config.toml
activation = "gelu"
positions = "learned"
attn_scale = 0.125
tie_embeddings = true
weight_decay = 0.098
warmup_steps = 200
schedule = "wsd"
final_lr_fraction = 0.0
MLP neurons of a small language model. Each row is named by its layer, matrix (up: input weights; down: output weights) and neuron, and shows model dimensions 304-559. Each number is 128 + 24 x the weight over its row's rms, rounded and kept within 0 to 255. Numbers have three digits each.
After each neuron's rows, "fires before" lists the tokens most often just after its 100 highest values on Wikipedia text that the model never trained on. A number after a token or word is its count.

L6.up1126:156116136136149117114079115153121147138133105159098128108158124082103140144129158108132104151128112090133123123143154105131116089118152144159150129128155104109112172147131143112119094128140109130097132126122131120138098126163151139113108129118140162090110136092125117171111111114142155139132150106122158147079100124147130180168124069108166154122141144126113147088096127128117100128197142125147100103161131151098086129103108080074082106116169158077164103173140110135173152119114123140127132116152119161135131114139120146126137118138145139108118135104097170146132116138121101149115121130128142151114124117184101149107131116125139083142132154154147121120159150127152138166124114095123104116103149099158125137156169141126136112105126137153106113113143136125162095147104143
L6.down1126:145169117116103116138146133135114126117105121102136137137100138127103155150105154136122140108103093129097140085126122137093119107123128158100180072153124081121111136093102136180123111083172155142140100133153100149134125106161120134106137135114128133117089149154154140143134118103151160120129094147090113132140138132149163121145129128136142120130123090128121101172163094129113154155133086150128127123109105124147165113135124133067134113177151135090148099116096138137110137105113120159125155118136112122101093110153146110143155128122104166141077143094129104096119146143128128114146149106157116099121107113169156111156122142126084148107086153129170136134159152123083130125116150160143153114126178140113163112123131150122097132141125109068113122110116175112114110099144169
fires before: " |" 51, " the" 7

L6.up740:179135100104112101147119168137167071132175068109128159110171136118137115126081141182128120140161107074104142117124123131100146120134179083115109103107086161113118097154148161109104135157154125120134180136112047074141110148108139091157166127095118109152111099168105111096102097135126141144153128127172174101134133127152123125131159154124145133133120106092149144082125127148169134158122104103093100136131142122131153091114136135135176123111088114142112163085140124097159131156117121170130157118184122132117118131134151136131096115107116154152132118118158104138117098139139151140096111111106142160121127126117131138101143067155110103129139122162110121095134106105106133156147175110124141113137139099139126111121126116095133123120119107157108120095161112120100084160153176
L6.down740:148120087133116126134153164098117153128103048130133133118074136117127101101129144148144066115128079095116102109132097097155099115178109142107164166117126107119117130100154124161130166135110138096147092135127105141075152113132146116163121130157132145102145130114088128135165125130134118101138122144082156110108116095160120087130084125150089135157115132126095203121142122139140177110121098124078162088136148078063115151127127079119105109173099096150123143137140098110141110131118134133115105085163134127139134151160159138138083169117106148124160164125135120169140126155149140114133151099098106125128127108109120117146132098062158122123127081117146111150154162103120139136136141144106136085129088135150115117125126143126206138141127081088107147125090169148155082176140142
fires before: " |" 56, "–2" 5, "es." 4

L6.up437:131112137179119174167080110122099141102117150158111139115148128097113114129122098185130120177100128126144112135134174148121149158149100110188125136083138130156142117099150105115111164137104155105113161115123130086168122117150107146149142134127102117145109116156139112091118097143136131147124158103166127131147135100111115147148103155105133100163153158133127139126141113155105127093118151088109142133134128134101101127149155134118129136091144109089120124118114171087116147152085124160142137178120108140115160126117104136136124162164131090112137112141144188086149146148131107107075134110135075161134107105116116095139138141154176147140062121128135132094105132139116130101120141144125128125131129142139127081138142124135231132161138129149142130133134127134127121161113145
L6.down437:148116168131176129144143106056100104087179156145172113117070139127166109117115170160131111128102122119135122123123127129167105112154136109102139133077131098120103126112113103138171137135097142130123131147111140111124117116148137096101157107100113098141122125109128134115129124126081124146153114118156154137135134120140125114113153130122087088140159121119074141133157137125145110143082148152144130139126121090100179140141114158128132110092155150120150123100151120171139134099118149111165134126154144130099128162163155116087108109105138115109127118136055156129120159159129116089109112136125128140105112152148098152105140128069116132128169138134115149101133133100107124111170106105137138147101150109129133150109122127118138157140120112162086121118130151148146122109130159
fires before: " |" 23, " in" 14, " to" 9, " of" 6, " by" 4

L7.up1105:089154169111144115125102197125123105096136084113142145112108127126129107136114170160139096129153115135142129115138116096116123148125120155123134123073149092077106120075195130130125172137121194132080178133169129095159143149117156135150130113090148132118064117129173111107088134092135096119123155132126112097123088113128100111099167104133109117096141095165134132144183086170116121131106149127127175130138116131111078155128140138101142097122111080121084116108111122165156091182139144139130118089135119111139102133116117131111130140134114166120163108130136118098179131180143113119126153135131089146129150148100078131144125123150106126143124128109118094108110139152133144128110117158106115138132125139159113093136143180145111104141122128109142122162141133146142108129107161
L7.down1105:159147124114159108101119153144076153090135086139099124118156097121120162124106134123142107133123137146162165116126131128084093120090104140099110130085089131148109129121154089111093125177092107116167133117103052126162137113080099125110154127116181103113111167113133128126181131100162151149125133148123141109163125134116115132117144128120078149139124148087124174124127156151105168111122157109100151172114119145117115155138141153142138153082153086118140132153150133140157139135158122133150122086150166118151126127125119134104114144102134117135068141094118134104128138123136106092100170125125157124139137119139157130123128123169087142126147179124108121103111149146179148186145091161110132088105113092094138103090125121128150124159184138072161097158142096141110110140125124
fires before: "|" 35, "-" 26, "\n" 5

L7.up1422:108167131130101169093132161134116124113136130138126097144126153168076098137160117117138125098119114093127117110123105171154132119111102121149151134112123121078095152152156157132120090113138136153137133164140105140092158092159136111100136142157109135141135129137137104119145196116147134096131091171125136121146087123060125163146146138136115134140124110125133124101102115145119136147094106133163110139146085113128149142116119191093109214173132126126146122147113103116134092185159125131111147105134117144171162107153125129137130152158163103148156135114103116095132095142145108144150116127116110119120121132130113129145160135099129149138102108177130130143100077137146112176119109112166127167140101112146129102107106129160136131132137157137146134143149171129179169146142153
L7.down1422:127184173113086153160129142170142199191103158146097107114133124138122119134114144166105142124098132125139161138167150122094140082116122130145152082124142106124140143126118119118143116134127069105069115082138083127111139115123146093127146099115166092172117147146119100173173123121174101132148138120146099093112111120100136136122121156106142113082138138114091185131114149123090148158118134112099086146157148155120080165142146151141133109140123142136094099074140116154164112157127149141149134093101162096144127104124189102092117134128150134166098171092165131084154111118139094101115137110123134140161143118127111150143115167094113169103122126100112131103107124152155141114141130104129106111120105146095178152130122106142141102120154102136149121139155117085188100118100102
fires before: "\n" 40, ";" 37

L7.up741:096148152092162115117124120120098136125122156093156133111098110093142116153160123167125145142074139136122097166118104108082162115135131118160099111148157092139146153152125133094150110116099154101107125136119102132128125142145095129160128138099159107117106156079135116141104079116168120201126135146117115094134122138112146151132165146135075155100164124132092098145158111101123139143125152099117144155139114103123128136117126148129151148124107136132122201059141100097113137115156113139126121088112132111129145124105132169163119097130132117147122078167114150100150153158150127154139160117119123099142131098130146119161105110120113100120113204174110157154140105171107137166165182149106138136128092155128166148090131120145132165096140096122126122131126124134092149169137165
L7.down741:134174150133111118129134121111143101143101147126159107133118153071144123145143148157098134050113129123137137083150143162101139094070127151144163152135137134112091113138142136102185169161076113089111134146129137114118116114142118108125143138143138072134130136093199111160153126124151147087110130152131165110128153100104136154124110093121144132111131170086143133125140112124129103122104085123102183130105106079111122161112101144133105141125121121117124157120143157109135112145105119125166148091120151124121125110126136087131112116139136124173127072099140109069122124124097116117098159128107109139132130136106116142147113124107059141107136169136101110112127099095126096137112121136145122117128102140108178156102152221113138145149157152109138146180185137130110085147124084
fires before: "-" 67, "\n" 23

L6.up1500:164133117157132149146108129118154156149134130117110044105161142109138130135177140147107126096115117112119094121122140133129157113105122157128143128111101124099121173162107077142119121114168080122116164127131164147173147133154101093131149128169130096188151096173128103102050103117154155144165125097172122161118088102155129175120139124109163114117147154116146121144112113071134118106167129139115137100103132134134108114159068155135148112076125127156110112156125127165132115115126123136156169147124197108103156098117132139139151139117150152115111122139096138114140119138105116128084090145131109096124117123121131088177174057116136120095148127116100132117135134121174125117134194114127131087123101124161144087131124137129123130122123159119119139156156122102204126127169095
L6.down1500:109130139095134136151153149133117118109140130128137077168137104100103114143128124109132152140142134125098088156141100137168102117142089120124108108176187138151137131052115117152169093134162133127122126138133162123148156125124137125097095124092151116116106121137100098124092153086137147158113144093096119113140155137105148140132121129115112126141136117120130135091088147139168142135117113134090136092166139091116090135183126098145115145138144114129118114090173094150111122125096115131131109159136152069117133119148125110128146133106101087111142114100085082149123155134138153096137136134097151122147150141139162114120086134072119146146150154114127073136162088111183098154094090111122134161103110141105123155146150165159106127123142156131103198147114103130138098095110120
fires before: " |" 42, " as" 20

L6.up1604:121108141082128146071147173110134118131098131121134134124105120123137141131118114138122138157149101130089149160132135106117146102113200147026156111133139120148132133104171128123106117145121117135133131159126099123137129125151159049115122135110108172086110131133131134095110130115147129102155129168077133115146132131125154098117112125112113136135082149165166112074120123113113098119141134118147126132099138101174086107141113120153120138113120066113088109129128170100109115139160118121117109105123114133151137119131141115136143142136160149151138178150126118138177098118118148105124134134148171141152117068147109181065173142121085126077173099091102134131190118090105104146107107129115171118107106155158130131144097112118084134115120103121086137132103138141131111161102098
L6.down1604:088137084120139094170093133111129143111186093109112117098119074140120090116127129121146126111116132150161124118109110127104165138114091099148092100129122083107111147158157120121186115143102097129122115095122131110111087132145091149156137119152118112147123132082125165118140120134128138171094127131133143137121117151134104105105090083190118153130138118141091146136109133117148145132082149108135176144142137115154125136111139141160143143161106132115173116124142124120163114145098131142117147116135120167118080119118116074101138188138101120174135124096128135123103147133130102163090170095134101161094107152123122132133087100110088089137123114131125110120138109132169148095129109142119104106138146156106101153128130169128107127144106120148145135141172134127103146102163110
fires before: "\n" 66, " T" 6, "-" 4

L6.up510:118139162141085132117130141124144088125145073126142102099115108097142126116106085086124126149150132176134092138131147135138178089096150107153115118123152117078148152141172141136138104120104171159102137109164131130097186118123096109139155089125129157111113104129108141105137140141126106151124130114126131128122081095112118136116135146095127150123130165146140134066147151137131123128107145112096139146145123121095143124152087108132109157152163133127151167121116103096104123146093117131108133079069131139153142138117132098119150119157156158149162162092132118149119130085098138128156163079127119151102165154100141142101144141066125087136125122114118132146151098138143129123116078143140140166139126154105149140090141131132100143128108098137127108130129145140113125084222077
L6.down510:127117134108123101174164146084187107107131146083094141129119131144144102118179135141166137110145119156139114146149134097100173095090131112121096094108136192088093100160124112125137160134139136143121164121144158119129108132132120103131127126116160117098133136096083101140186108168148132136132137161144142118118135139182123107106162112130154118139113124150099131131103131133114109157107116087121073122113084124107127139124132149117088130115143105122156131110119112142122125099123151112134119123107118127129130064153150125097147067131126139120125157093086145163135106140087101097094134155126136151111125129126115163090078084110108158110124115132092115140152077147123091092121118108096107150098146147120131129101141137138140105126165111122091110168153142151125107121173117
fires before: "\n" 49, " " 8

L3.up1782:137130131157157162146122171088173120140127106107112156120100127071134110147151088109144134102121104087133152104127103086120097159138110154154125124123110122097128102179110085135132060135155127100100114174167140144151135103151125101135132120136127113140122141111107155119162074142135161183072168128165169125120126103168099113102122132123072122110137120150130126109107104149128083086116098129113131138107121145150159125124154176086156155150121143146139118136145112126119155120134151096139118107139087119139200157112149099139121116118098160128099088135151133120119097144120105129131125142126143154099154115111083146066168101142157183118114152121132143118143127162120149112132162119053140168099146098127141144144151152122101117185111096135116151134129105144118128105136099
L3.down1782:114147170093097107148105120118124149154186100125098147114089132133101099153091113164133153115162108162122157118117115126124147105156159126137122111150141144145142084086152118174122147092087099119139164125118118127149112186162092139124088166141148146091104082101142124109100102099135143158174097133131118107134137144160123159138127123106112104090151119150122143105094103105123137141116101141098148152122124149118119110140148181102106142150131114124137080143112142135132111119093153102174114138122125089106161136133101098141099140132133108147149149129080174111160155133145116147115127158115140131140134159143110144143160106102108112093089160128112155086122141147144114124110125112146132085135143174149105094150133153150118119142128107105122141176128134104133136088139109
fires before: " |" 45, ";" 7, "|---|---|---|---|---|" 7, " d" 4, "|" 4

L6.up971:111148083101157079104118106109115155112054136092097114150156141151154117085106107104125104143094138146121118104123111121159120067140097130126122139055108090098115136132146129133130170115145183147139097173088143102127147126148110131138098137098116136120128102126083101119126150115156151118087116157084123114128145144124130117159140157121150153158122146126102110130140095091096118114101124118171146126127125134146137085139138151121143164109131100145122116082121120091101098128141171133072115181158110088139129128126112134136119146135108125137125080133088127114208139121145142125128163123111127132112107122085137136098162162138121082153096121173110162099179148139129103126110145133126145138135153142150131132151122164122188098134128139113148103126133127124128149121129137
L6.down971:145136112133132114120170113130096113143109130145144128115085167125116132140144152133126177106143105141146131139118126143114163135131162149136125121091147136158091113081142101118102136117138097116123097112105092144145136096149122143141161109158154111096141185126138126115138122123143153157127110155122103138142116143144161156149108120090151151130128079116120171151132140143117118151175110088117054131117129109106103140089120131132111149150109123126077132102151100129130132093121078104166162111148118125120084110117100111116131116123149107159120147101122194052093162110156116127136110134114136183114148102122111102149127170121105156145116106157125099110125159118126129163117108141099113119146075116111126097135134149135106099112114145088176129091093124120159076134097138
fires before: "\n" 22, "-" 17, " |" 13, ")" 12, "." 10

L3.up1467:129173148114108143116133132144100095139168115134151125114072136113078125160130131106120133139148110137105197131114194125178142107129096087117127196164114167114118156108123115139151138090132110128119135119130128113115122118117084135112112117132123151157144129172113148088142155072144147124076104127111129091113135174117134141069116112093168133135124123116149154167119142124101121125105115077108149083139103132145132142109152113107148139115100133139119143133157119089139159120140119162131083147162117143133147112088106132137145122100129098165132152173117105128107143137080128187117155129113147137119130061089110104151118149052126164098141097111153112169156147130142115140155111163085112088114166129152144173103121139143111072114123118102111120156153191144151092103144107
L3.down1467:113152138115172148126117108158145182138137156112110120117121105165162068090110127119106092134110163058139101125137121145137100086102133136089136109131127121101130105122148148106111128142119120169119090137082134138137131086126123097129131167126116140134155159123133101076107181072115132100102118115102163150154131143126159102129133144132123112136129094141109116106170125115138174088162150163109107130111148154115153128124170147089142176134119103105102112064132131118128112130124172090152135158110108168180139130117119086112118167125139095131125114094092116094135152149120117097092136152118138151125135160116117188123087163134122154097115124132093138114160144153110118156123112153129102120169133131122122148113142141129139105175175116137118145134184145057133150164102126
fires before: "\n" 47, "ography==" 5, " ±%" 4, " Goals" 4